Weights of a small GPT-style language model, trained from scratch on English Wikipedia: 13248 steps.
MLP neurons of a small language model. Each row is named by its layer, matrix (down: output weights) and neuron, and shows model dimensions 0-95. Each number is 500 + 50 x the weight over its row's rms, rounded and kept within 0 to 999. Numbers have three digits each.
After each neuron's rows, "fires before" lists the tokens most often just after its 100 highest values on Wikipedia text that the model never trained on. A number after a token or word is its count.

L8.down190:506511468499526926522461480458471556502488532477524473554553499472460532505461568519479469523529477500463522447550453499522421473464569488543462515530549531484455508505470489520509525498484537495524446406506559523488526506422485518448422527564454482470553542500489553524496453526484503480
fires before: "\n" 24, "==" 14, "s" 9, "===" 9, " and" 4, " ==" 4

L5.down692:534446476512634426398545450538590457538526494558495516521509461466456446522454504590487522452543430533424563504477511483510540445566375477517443433522510527495516539495505562493438468497376476450530518471473481527480450511414493449527496514538481456489520467506509543501557580518447576510
fires before: "==" 46, " ==" 8, "\n" 7, " and" 7, "," 7, " of" 6

L9.down238:493529551549502481474591531491541543500511505492446508431388441520541480471410563524444446495476504525447404548544497493472392504488545523502595469572508592577390518499577469474519483515551488441543547450495536582453487470514537507502539595475544433478543459457502455549556589510407395520
fires before: " |" 38, " %" 7, " (5" 6, " (6" 6, " the" 5, "\n" 4

L8.down212:446513532474510475441470509596440495567415471496445553483513473488486536412589546467519499522543564482511521509485459493439518457494500439489414491537580436417484379494589537535565541475612484496428506485489485442514492533464435489496539502586501534523429540479405490521440543503398462518
fires before: "|" 47, "\n" 29, " |" 9

L9.down716:575476526531502529533523537536496537548482453582480500415467542492540482480532438503574494425462551511558495469481524542533589571457556520544516506476467505560491446553428519509467453502465530455488429468518441433496478493500406440518413517496573574477344554577587502492524548514509411586
fires before: " |" 28, "|" 9, "|---|---|" 5, "\n" 5, " also" 4, "==" 4

L12.down541:523467481521421529490476516567458454489438570505584499486451483492519516549612509454422442549532458483444473451423481514464490526450549477484514574472402499505503413484431549492481415546484499458515512506501526454622451603433497440467475547522531576485574499490544484428504412438470543528
fires before: "." 31, " 4" 13, " 5" 7, " Gabriel" 5, ":" 4

L10.down296:506540431558522318461436441477569510603568529533439485432450444528467497474525459614498464604503493541368535562524473473495462469544363517514525505499514470517545558401531395529532526555535459531582457512514451524471462439472495489518492557489472486477417507502538416521424550462524585475
fires before: "\n" 33, "-" 24, "|" 10, "|---|---|" 4

L12.down401:539466493536483600509529520553564548444510488494519473509516417515444401435509509476483516552415432518471531545491542562507506455520525537468447439584430555539505627490543507511483513509515533516370526513599539488637455416528498538539511522506424485493538538499506490475620460504464428490
fires before: " 0" 35, " 1" 12, " " 12, "\n" 6, " 0.0" 4, " 3" 4

L10.down132:416467484481554423447475589478501476562487432558536459455462492435536514541462499618531475499448494460539569469522452532438498501543431578459491525410553601525540497504556527521612574473442495508603482400479450568485489463524536470546534452440445553515453577432484515494512617485464563495
fires before: "\n" 46, " |" 15, ")" 10, "." 5

L10.down441:535480474556454494408521370532520483448478512525445467458555553454469443452523524444459488389447500549471516446514556568452500509525509512509519474495460525458514459547511463454492568474504482520591501477500444501512579479471485507600461537386523571487534505506410503533573568476513565531
fires before: " by" 39, " with" 8, " to" 5

L5.down764:392488575553463472513499552512525531465528567502507441527489518456445440577493485573508521484560498541590426534509488592588485551499522493537478453540448469492495549566422525533524428446489551463388477455475577580489514514488440462510536496524500576511514469356483573445501549501538552491
fires before: "," 33, "." 18, " in" 6, " and" 6

L11.down142:541457494513432395468479557467452491502496532571427544519484506469473435568501519561497517495476519563537522530448618561498541450407497483495506612494490499517472543552464565554474606586492502586456447434504577523488584501481408548533363516558460531442459480547576482525582557510490501437
fires before: " |" 59, ":" 11

L12.down706:455488525428496685437523500461467588575495520498517523568505379510525459460529478555490575494502452455523469469535560492421464524460492500471468495571533548498464545505526545522484558614541518416570486545476470500514508455577381478523579477493544458486461447601477461458459424481445449592
fires before: "s" 66

L8.down742:490491506424517628529505530511445522555549540437510489432432448537531443481565519445529438449578607404454545493542450441466500553552507485541498455429419528469549500480571533512430460547506498460441410496598475503527489524393471507507475548442478480549504573559491526600541577502518511446
fires before: " |" 25, " " 18, " \"" 11

L3.down403:554511474488505501579475539517498476450450613461376499542491483551613553554537525493533519521459519416533479442500470456601461451582487524643477547453474415504457478525538523526457543467486505484567389517495519477500511543632374471485455487510452424542536503489443429350473494530531505553
fires before: " |" 57, "\n" 7, " 18" 4, "," 4

L10.down90:446520422512545419535618475505490433577525528493471437415427438533541453513466493510495499495588538576420564483460617505571499501517567551492449501525545471476430638521513520362435474501480524459576459449467465573451508494508506652533516602418501493585528516407482517535488586492552527470
fires before: " |" 41, "\n" 28, "." 4, " " 4

L12.down198:492441507436448577532552512523490479516502527500464474463509553544410489542586494529419469501450503455478470538501387469439496410523508488492472449597393449521482483510480453548427464459500568606314432618486484411500521552541458566484456464442449583555531566492485520488574536588553464512
fires before: " 4" 21, " 3" 18, " 3." 8, " 5" 5

L2.down26:476503446452459476475565539527524428499590532476506518493493492504499467513517505445495517534543526570572492454444451504625489398541523589481499523592617485597466456481482506608451473450519537451566501580525482572671520451478418452436432448515546436481534478525519587430504460563510516580
fires before: "\n" 33, " The" 11, " He" 9, " It" 5

L5.down632:430599440581615744471592527509487472438457537484489533548546492510513589508448555494453518594523506482520535547519562483456496446495489499572502528521498469542563462530526479457440487575461522466426464449508463530429519606451402495504454490488450472567487464503463534481471535414365436515
fires before: " |" 33, "In" 7, "\n" 6, "==" 4, ":" 4, "===" 4

L12.down375:603548507436554373555466533498515517496523492434453508460529481498489555479527495566445440464540538477494540579476549518451557475492478566547428439537451505423544482442542506645490479544516529453438537538525483577483436469575463543545549523541445498434633514401557546457439482563546516424
fires before: " 4" 34, " 5" 12, " Total" 5, " 9" 5, " 3" 4, "ovsky" 4

L8.down486:453583520558508531486536525466548459466453572591494528511504430550525498504516526599544500582460572533495477466457498479506562392473547589449563426488428460486591498481434462441460467533501508455622457483472560503431410504471484467488472543624579498520576525498542480505470528506457474502
fires before: "\n" 100

L3.down492:424496470540400468449555551539499467475441500498519549520534474556471495585504519510542514424437480534464538443456430461562555470487405523613542474537405512529477502537491444497447506484549577457538523474541471432603515521496535482411442581431522458622703560481470476470576519466421465489
fires before: " |" 29, "|" 21, "s" 8, ";" 5, "." 4

L12.down152:546465592547537446481470516482582457547508541478447512420508459437517515470485573498541518497510524510443485503525460395436483456523543555506484492476499533417496463457423486493607512487505473467405554565513579467506409544521472486481560558473558508484410427499471471482502548574479499440
fires before: " |" 50

L3.down217:560513613456616495471496537562525490564553493462420398409508559490468495497449504487537561515590516454426438546426523352455414493574521530506623454481520512466435519504467482468428495389506438437589501481503458554440531584566525503550528441493554520494564504470433499600412543521555473430
fires before: " |" 48, "\n" 13, " —" 12, ";" 12, " 0" 8

L8.down765:518569470559499403498526491466576482476479542471511566465535471446527487553549476526516539516442556574424540460471527435420426522425439488555439524383544459484511427492525407397529508505496442526550513580451511483444505550466470531458438559448464518498576523427508540533465524419451507459
fires before: "==" 29, "\n" 23, " and" 6, " |" 5, " %" 4

L5.down309:482555361513454540477518552446465491425533517520522429494496481498601443544472466580472530554475412585605487483451370520498483496482527577486546473528519471500488523503507496481404605451482479563525578517482526554603485492500468569564522458399450555508463516473572492510525582493379541534
fires before: "\n" 33, "," 28

L11.down625:505526512499490499430579545472574498522476446475488536500487381465608356509539520490461542479595489510563602483581547511400524536495434456561506528559569576472500507495464450468530532470518540347530533537540550594528470513540442555441492540466518450504457444529494453481515551386557520583
fires before: "s" 50

L10.down117:508530495470543524557517498497547567594528501508550442470485524463511390545513480376521573452427501491512456495530516412431525508618485440419493485503485438461619456499517410544573457479530447517466466492556450467524577519491501595533437492488557490545446525504491494432461500520452524518
fires before: "|" 39, "\n" 25, "|---|---|" 11, "|---|---|---|" 8, "|---|" 4

L11.down136:497519529492494495491462436597453518529533509433488526475480544456584496466470525474442542460481483449495516453531556442413507541505570417510444475472423540548526565519546517453561427558508525527466490434517452488580462487508480547513506571459519523539454570440426406483428474449453477334
fires before: ")" 48, "):" 9, "–19" 4

L9.down164:466497485490458403447599548408494486514503501501507481438455459574506585514512465487463429429585487531457492552520546508501503535562436616459582522519481456570560432474479446445501451513491489434559475570487528482528574542351518571496487553521487479532521528374530488498439562425625483449
fires before: " |" 44, " 2022" 9, ":" 4

L8.down644:480566516466480490529543549459560446503544506512475435474460523392479488434458542515494417536523540409430556508547522468613540593507500526489502457549576512508475580467434503540548504520521496548469513467537493482479412502472509433429458502545604474489489471375447439496547556531445494495
fires before: "," 26, "." 19, "\n" 5, " York" 5, " |" 5, " the" 4

L5.down532:409459511447553492456493468504587554447433532540467476476513537459478505604556503444506480540492423535465467538476617557467504547550579408482449494547565457621472538509556467517501594496445605496508487486492537553500596520431509498407519519596458484500493499428523626492444567458461532390
fires before: "." 37, "-" 15, " overall" 7

L9.down513:507449418450527505580488483463572503478512628539521505503511569462468388443411462432483480513579513414535442558499461468496525529523591489543546507611457496538553532519484446504504566559513608511542472525480417459561523574485539629492485471532458544502481430487432533496466497465477514479
fires before: "|" 35, "\n" 24, "-" 17, "|---|---|" 8, "|---|---|---|" 4, "," 4

L3.down416:429431520486481490425505530517408562557436538476545496507499564551485474527472501525479515499566427546576471502579454444461462487462497492544562537432536565505509475514519529440537542551524475571402426482516582495537575589331490485436536581470459462464584566458351564526457424463566448479
fires before: " |" 25, " –" 15, " " 13, "." 6, "\n" 6, " 1" 5

L8.down633:504511529503520421510498463497442491452519576565521495516446429502430534474438547485419596499409472461455540459501551536559439514584477406570503601506529573458536491541499468432480594543505463419497447496476456460462522496412470518562476526399548566515545446616433423493510545502513468407
fires before: " |" 40, "s" 5, ":" 5, " also" 4, "(" 4

L12.down647:467560431485378472518541436444549555517589473448465465515446507452522472455590491474480420539387452452533553440518550508501420569409413515446482457532426563522462455501419480644509520412512465505568531496429477481528521517476477480601490605457555557547557452413474463456489548476493534534
fires before: " by" 42, " in" 10, " to" 10, " as" 4, " on" 4

L8.down294:411487577457597440407529506452449496472490446490483545382522471475561432487477458487479526563483481519506459553461515503548493459535622569540564488472469477463576473456571486554472500473505468513473471487497593520486579383436543578478567563544515466460472393375464595514540502517458506455
fires before: " |" 34, ":" 18, "\n" 5, "." 4, "---|---|---|---|" 4, " were" 4

L2.down343:390557566569537458515543564528546528516527438442555521475490464446537448484546505556419505487520486508527468475461573588474535441549505579493533515581541514548490445453504509530507536474512502422641585538472554477609567342534473512479450497523499553459573471409567543371441478569566537520
fires before: "\n" 61, "Early" 4

L10.down286:459563484516540466480508512561609504531417506560519507534488536550534480549385454457433573406484469511498518403540540450534528551558477502561523511480463471521513547456522390501522489570606483553504503477522453415630492513461506478453515503530491485560474496397623522514505498429540499412
fires before: " |" 58, " 3" 5, " 2" 4

L12.down328:550474539416536440453476460465477506546527525536594494436489501505497555562493539517482463522448487511491560519448496443517542527495459443576485366512580543568566395566561545505514452564494537563477531485469502545509575505468510573481435547454491572484534427565551518566538480482481523512
fires before: " of" 18, " life" 16, "==" 10, " |" 9, " ==" 6

L5.down354:544489452506404524548518525517513417503571596493472498490491566490430466519466473411457440573521514502500481505445395535495530485544509508545384556508541544449469491537496465623505578532460494497518539451441564526484593545476453478479464467472550640479526517446448523527422518518481565420
fires before: " to" 16, " by" 14, " in" 11, " from" 6, " with" 6, "." 5

L2.down59:578380525463542484423515475486510546538523533409523471538482461478537531546460493606512497577467416537496463480495562461479515513497486399529573531445531485462569529493434553482481562485500451511589453444501603516492594495500440449599452514419480483370577665498522469554495472466452488427
fires before: "\n" 77, "---|---|---|---|" 16, " a" 4

L9.down456:500535466480563413479517604571498479581558526535402486536479447384544465484409522507401545428520452468436577437526507519488486431512497509442440541525455531469454531542500576611662438543489553585496450495501483537587509475501482421477461483573451392428545531454515577534532497469463412483
fires before: " |" 36, "|" 16, " 0" 4

L9.down617:477454484595485658524510441531505459514463540426513446542526364508440411452480451417419589470520484540500564515540522518558537510458510454498442474505548441491497454550412541617456491485355497528503447526509529525514536466492497479555452547546478563588498509476510521519510567516516501556
fires before: "\n" 33, "." 14, " Rochdale" 4, " and" 4, "," 4

L8.down604:486478558524576371447470565476477495486454471484556549460513464442462617532485462567439518590434553532464512605429526470527556392454511558445415560535557485505519521461513532447549577580410417423616550535411480451544517451484527465533514500480522514506579622466547530459498476526509526472
fires before: "\n" 97

L10.down382:513567593483505507557466493502485503453517462535490436504512530461401479486549470546455469483476526493459513492526527527547462537446508552494546470563529466574495453446473412475508381514479558451624432459472387577549489490472547573543448586472490582440513516471577489512383550516519487366
fires before: " 1" 30, " 0" 30, " 2" 6

L5.down344:560490504535479468497529572482509416503484524606498539431530535517437601521480470530475537462414554505454494458549453551438539551488452539505483502439436427525573469533507431449504440528467454563534512436521561480592491574481515550457370389553487612487478537571548493440484568433532526527
fires before: ":" 19, " –" 16, " as" 11, " for" 6, " |" 6, ")" 5

L8.down383:514468475495501816497508517562432513577461452530586438507489399423483534513536520502570575506492444574444600492514549517495484476534531520541582562526486499445479526506466470452466537454486475547517518523529474546505508552464515440507543491532473537494516461379495505493384450528484469542
fires before: "," 47, "." 18, " II" 4

L3.down400:435582496519510520429559527393582574448541540566524492387452592415625414525496471471504563466486456510479464521481558462489537471498515532361500480529601566537528498598545516552501514445405467484538576584545521437482464495443493536456532568504519523496557498462405539556430513511481483491
fires before: " |" 28, "," 19, " and" 9, " in" 7, "." 4, "\n" 4

L9.down674:455476534528465455535596521546459478423594525513434454493434539567573422499456572496521500515523547397507596398501437555526510565546504498512501556490504495613522498516550486485559550569494467512417472466498416402502452515502548458563521490439506486507479461509490574495383584463513553534
fires before: " |" 46, " 2" 7, " 3" 5, "." 5

L8.down97:508498469491482855521489500554513495498549458531480481478591598454540469502470451528475444446519503492476524492552502502533445476516499497477507480583477476573505486489553495492552436490455525546549511506477537532426580431493518488481427514494531463519437484447518470575501408534511573497
fires before: " |" 27, "\n" 24

L2.down742:526517505518541489464513413464429422480490579474476464447523470440551418554498497480397445526516596561507477435442554605496511457475592549478531487605510504526370527543484484424539517543570503470551505552612522558578560451562437446407477540486508503499538525519529474432533438510458489520
fires before: "|" 77, "А" 4, "\n" 4

L11.down160:475489570533388617482506397501501449497453517420451515554477608523493440451385558531474522462444492503511513494484624571482538622543562384526440555507483525508486530490556442428530577499550510501459411459520379464443507507472518449514518483547555439507436530496487458562514517529519516559
fires before: " as" 35, " to" 12, " which" 6, " the" 4, " of" 4

L11.down479:531511538533626482422563517515547491525518576488515461511575421444453484532468597569470538447491531557406484384460449523505519521575515580499558615547438490535581522498455484464474514492481553481407476408463446527453502398540496474501451527515479546605454470456511506506447586514521501458
fires before: " |" 44, " 1" 9, " 0" 9, " 3" 7

L2.down223:474468516492500485489407495542510447464489548412363569565497509456551458542509521505448582523577501473445465524486566495599542542530471528538506477529490528470469451587486454430514562455481526498526448597401571470454554415507568480417483515429500524483479535522462497501470479463477599570
fires before: " |" 42, " –" 19, "ia" 7, "\n" 4, " baseball" 4

L10.down98:471565498598484505467418505404555512468541561431528525522553488477533409488530511510418385531470481537490518466439566465625539486456514529379455544567468505550531510502479458549493532511433466448519462463515558563586460496584484531525484501607536500464527458551473492453487397584420479493
fires before: "|" 31, "-" 21, " the" 18, "\n" 6

L3.down263:443480543511538528556611529539453588570447484452497563486476435488528467499602496528497508519550507566554569507571554458510378461447481532502621470458524508496418511511504547476442622532573478558599489465439521539488523491496534511600445491431495514474481553452437481418524550516506520537
fires before: "\n" 55, "American" 4, "The" 4

L8.down543:491536487532463618533566498465561496500570518487485477478487481439543496561475443579567499535453524540466514518510544449542460438519555486515496454481456522503424509553474461463432527558441557448610448470355519502498488487497515591451500555449536438497470510512502484532432527506492516576
fires before: "\n" 95

L10.down511:450482460490473455522498559464524461517403521465515560513499512480585539476424473505551490497491528537449522493486475517440524480518523489592525487534548484530551575437417448530497383457490512520540533535510598465483485492498519531449437507471475548578588545473517538545471446444423518548
fires before: "\n" 45, " an" 5, ":" 5

L5.down341:529555525555434417479542434508459487531465490427554485493537468478528527454481497622529567515512511560464514447555489519515551480483468478568534571459431462506479450566463545530501366527502462430542550559460497451450588516500516440468500590551533554490393558492588541483453492519603426466
fires before: " |" 46, ":" 16, "==" 7, " –" 6, "\n" 5, " and" 4

L5.down326:570535586464473452442565514486487427517565530495568482517554418482436449514514447536466579539413452474485499502498509470534619525494533487563419534481469508466513482545548496439479522511548436568568486507502527485420492524377484474584484558401500556447445447587540462562473441443494492463
fires before: " |" 79, "." 7, "s" 6

L2.down77:512472536527593449455566535451496511504541446497534551518491529516516483513540496547543554548497461519561462404435524649509526532544525486543498435469589558514528475500523412518396558531505452475508558504502542529471381523535510491459461509385503474430536416475420584499480418497512499491
fires before: " |" 48, "'" 4

L8.down520:464494492500466597464442557462574453539490502490501527550523507421503484472501532466460518497565510593529494450606496534547434470501571478566518514507485551502466584539483380416489505604452511478474513459441567448489508500482551489490502494540534533429447390438589564532589509473539518531
fires before: " |" 27, "\n" 26, " third" 4

L3.down722:508508475497539457519524504444439516399507468470463512493510494559558510514504519508458539409388414539542540460480376528488597528454492519481509498463586585515432562497530404513510502471586511471561508442489529441578506584493496485478569417481440465530416528559479446412513608649499517542
fires before: " |" 64, "\n" 17, ":" 5

L10.down66:510428436561594540454425517456504520558529394486613456391488537543375503552535471539442535493462490565557503521507575520429467518526519496535475513479465488565481437479492539511471478491631483555514470481483520497407501497480506543492455514511474528524483498530494446416533556543471520501
fires before: "-" 46, " least" 4

L5.down644:578478486486499517500577477455501509497480480499487572550516428567507461439511492486519468490407558522484493537492359458535487472574449608478535502587515479522458546448520492569475547503503606546558501583455446475528524538510523532505501492626493421498530505576477560479495546466425448458
fires before: "==" 25, "\n" 24, "." 8, " of" 6, "," 6, " ==" 5

L3.down278:566578439483514444465480463438480520476521577517567501420549488375569547466510508385468383523503491524466472488584488469534514505510501505447540521522537544435500390579473497543496451491516481386377487488624457526523432548510424446473626512533464469448534543471585498540491472577487482442
fires before: "-" 73, "\n" 5, "|" 4

L3.down615:521535422513501477550607530505505528494433428543563365534544438505541481481531518556480506465585461432437537509491600499582486471448624496554492534461432508570431458519504518430530463514477494468567520482497531528494620568576470535395496421508523472457507492415479547500577565532473561457
fires before: " |" 34, " 1" 12, "\n" 7, " (6" 5, " —" 4

L10.down576:496370395423508412515483459489537553535489505515551483510463473512462566508456542567447545416370541604501549473514555554404536555485427589553518395506446527482508581584504442636539540490467486573601527527476495497491556567566531515439507471557467548523454526490575485552570529471596460546
fires before: " as" 74

L5.down371:497442481458496507540513557504509493510511601565455393463510575481550354598507489573448510466512474551608522463487449528460603414542447609454465508499518412546391537508510488535481489533544419535498451441456486584539406517503480575547481606559516498487508518452570524435430465462535593499
fires before: "==" 34, " and" 8, "," 8, " rate" 4, " video" 4, "---|---|---|---|" 4

L3.down234:519478497508499517461483479482541526475527467449507525505511549465470501573501472554434580545502540481491506555472602409522602415605422518458492481434534491483543445429491475503439542545504389558652591458350531525553600493466428484516550481523565567438451548583546541461468493429502491473
fires before: "\n" 37, "---|---|---|---|" 25, "ed" 6, "==" 4

L2.down726:485391509537590558528500477523525433560530484597565470503517542483521438474478536566511547615452503483465511450537504557502486488563443535485472525450450535567524453549485502504593495490548479565529526511370502487589598467480533510448411425493515541472620486438507557485473493552485498437
fires before: "|" 56, "\n" 15, "-" 7

L11.down322:560519517493462616460463558537488538519498419484547490475529458617411557526477551513405437475445541515539548420547483534457368539470472514507569568596584418489525439501561456457526532549495433490508503538453522440495459481458420503520538485516532448540468489470445537419497466440525427527
fires before: " |" 27, ":" 15, "==" 7, " ==" 6, "===" 4, " –" 4

L12.down724:529490525386493595513609489522456484467469532513511443509425444520470456510538567599507473465578520459461466440403485584484519418561515631520518478464539515545558498500516484580455474593529523450470427548420525501549587495620466494551475449472507512442574561495468543429550570485537486364
fires before: " 4" 38, "N" 14, " 3" 10, " 5" 9, " Total" 6

L12.down616:445454556528549418547493582493558470432542450571431525555593555506522597563481517568582534589483494475527515501474519533422479420548534428470582469459451518476511483525480568474444529571550477527516499437513592529446421456472524517484558544423486565531512446468511441448486487467545426521
fires before: " |" 34, " place" 11, " medal" 10, " on" 5

L5.down704:498493481513552564588464447412480468581530566489445551495488549448531433514546473374470448481458564540505509534534542500502537453418492520506530434409482530422525456507519506566500556487530515598409478469525420540693420463587433471412458576446463497515457492510487551442454505495546397561
fires before: "-" 49, "\n" 18, "|" 16, "=" 8

L10.down636:481508488485564517443530588567432660573434504455440547477420454446450443478491504335539480508491467479541417667508461553489552548452545539537468556498614486476476553430521489449509575552471454447423509471491480496524493519577504528488525635494453487475592479505449515459343574499460542543
fires before: " |" 34, " –" 11, " Albums" 7, " of" 4

L3.down98:511557480491444486459422518550450472449512534523481426518508631422467507498501514456508457492472522514478464526433542424548531457540499562406630479475514500541495614558447572471512577463480477443452467522499493515511474568486554549499534468540463502550306440487417441559437443408530477578
fires before: " |" 28, " –" 22, " place" 14, "-" 5

L12.down457:535449507498542391572455497681508418481519526521478510444471488497441527398576542547561510509487423552528495520545488430432508528524549577480504529570539506554484421461485569526458456465541513531579451484490467477557453562539476457494555607466498506457570450409558506439524453485551487530
fires before: " 4" 19, " 5" 15, " 8" 6, " 2" 5, " 6" 5, " 3" 4

L10.down357:476482440513534432493482544519526552508522515503442503505499547490425454624583499509498516500520550556552480515533496515566553513563432560508426447482434547547469485509493514499439573406512502497419483510510530510484532498531531574426490405523477535465552581442488441384468446482459604479
fires before: "-" 66

L8.down60:546604553519517810487463437521571578478465514501473488478548504472479428504477484444495516489505480484493524509461508487466513434480426501481480390474506507568508482480529568444489443505443490495646554469463481527515517543399555478528535527497496511595517503469496565519489406461444588476
fires before: "==" 27, "\n" 24, " ==" 11, "===" 7, " and" 5

L2.down140:531556464388490492491434577461507582577513559533609547462464495464566470565487507525488465597466421590499479454447440562513525503543516504464448448478617504566504536584453553488387458569448479565489575430451457452583515552520503540443510536498491454557568492482460496488492503470442539425
fires before: "\n" 42, "," 6, "mathbf" 6, "---|---|---|---|" 5

L11.down647:472505595467502649451547476524527503472588524466537539502529482532527349475562469458456471453474608482506431628537535504483495510452538512537484563469494501466478503467466482505556407450522528572488538552550456593498491498559527537423595489447486496579544495465459553580499514478513500496
fires before: "\n" 52, "-" 12, " " 5

L8.down32:475506558510587656464436477487461511531416512527472484444507521467518430517551539537499492512533451500542492423579481571572492466564451415465586552593522540565430485354561450512563484441502615480507533557467501479480573524464452489526570517536530458474462538438441526512443463499570463473
fires before: "\n" 36, "==" 14, " and" 10, " ==" 4, ")" 4

L2.down219:491447535440549482438486583498564511453367555536537507424495477526485448502461457548627602548476385498522545558488523500500557422545456473506444469429551524444559523486485486543473587496427466484587480524445517559500567467560535465576537516467495523508527559568430466559472448432382468394
fires before: "\n" 58, "---|---|---|---|" 42

L8.down692:550490475439465652498513441440504599479531640392491459577500445592500495545507447557449495509533500395439520430511476531470535410542520548427503506465466462556515552463480537420540562630527534480467512564521487404517476506491502565515581561424465525550455567565530518467481536420521564437
fires before: "-" 53, "\n" 29, " " 6, "|" 4

L11.down745:445456531446461618454493540442432503537501491462493434480467431522557535569540562477526533572522456462530560480405438441580500402455521488552483512467546440485441525467425539455456541539521571531612428580529587462485566475441523438425478467458432481442487552538523491499459467430449466528
fires before: "\n" 40, " The" 11, " He" 4

L9.down688:513397525575497455509446512572505533530502507506475480481504589525471530513564501615455490478543528470446504350514513482516543508497555527496558545481478462496455572548612545450604421539488479570491437438516408549522490544528441564436374513521435442503409495504453450508493469536532448489
fires before: "|" 28, " of" 11, "|---|---|" 9, " |" 9, "|---|" 8, "|---|---|---|" 5

L5.down576:382463505447430543424467516425592474583601529461452451396487413529527504457492450498421530534527495514485452516527488471516463489538483513480469498501567513511618551550548510468538600514480476482522421440548436527531425559493499495467551500426431515502464434516513603540498408511479645555
fires before: ":" 40, " |" 35, "–19" 5, "\n" 4

L11.down565:522545431576584316552518518531581483493521473463390504434519438486475390454628506567454511517480518549467500489486552451440587405511481546491539570550505458570483506478517386481445394456491531469414510503470530547451464559589427481556500587502615542476438510433475559519493504476489530454
fires before: ":" 51, " -" 25, " |" 6

L12.down376:543512506472495655580497475449492524489616454488430432486505451465509484630386443566489451452456533518478458503474522518502434402480498507478527485464644503377527598447433480489538516463565467430473520447541489417518499515591530526441552520541521523474442560467479554529520541536514504480
fires before: " |" 47, ")" 15, "\n" 7, "," 5, " in" 4

L11.down486:523570497515464782495494587568575480541483490493477485562444504545441421443417511551511425428411520503487485496577492563461517432531538453492489498466503450469547574460554484570498541506562457535421548408492429425514487476511494456414536520495446469414500518499492524570511517517496498446
fires before: "\n" 60, "born" 4

L11.down557:475504486574435387569445443533582539515577541465461535508544485500489493525504481469546507490522546448451553461581549500485472537462528528466441527556514474552479470457463482405444486635438508446521446524545493557512492529446428470483507512454495429508440582472456520487517465566493471462
fires before: "|" 30, "-" 17, " pin" 5, " office" 5

L10.down159:513401491493472580555474577509556549411564485499506409481492527467366456518479518554482539537456546503507492502476556429479416486529510437524526551405506524477530520486491481448467477500429412437525470454542452420513515553360526462469418492525553553471513490475445582495524461473488448524
fires before: "|" 26, "---|---|---|---|" 11, "|---|" 7, " 1" 6, "|---|---|" 6, " |" 6

L5.down616:531446480493481999503495460459487490496495507469504528505461489509500529561492536545519505545528468490422509504496494438511486456466515493498450530478525504474486520522396509476516518546505509521526483505528530478521537499495505510468486484500482469472500532539498464496490477506509466538
fires before: "s" 50, "t" 16, "m" 6

L5.down600:478531441497479429518448576533421457550480436460518549537531466466537485490515507476594569514562474476527464455472447486413496472495416443478437541514498493562477504459560508460489451523477455398535411450447452414442541429441607537493484444568512467468515578400505386543548540503554553572
fires before: " |" 60, "\n" 4, " 2" 4

L3.down238:618540571517561463494566431558494558607554434509545497461526443484379423511428502556412506487629457546474476585539510519501497502555591463489532556520441539437447468502484516503541458499417473384590488506504515523419506503492476508564476563552542524524475477489557580460533522573505490529
fires before: "\n" 41, " —" 12, " " 9, " –" 5, " 1" 4, " 3" 4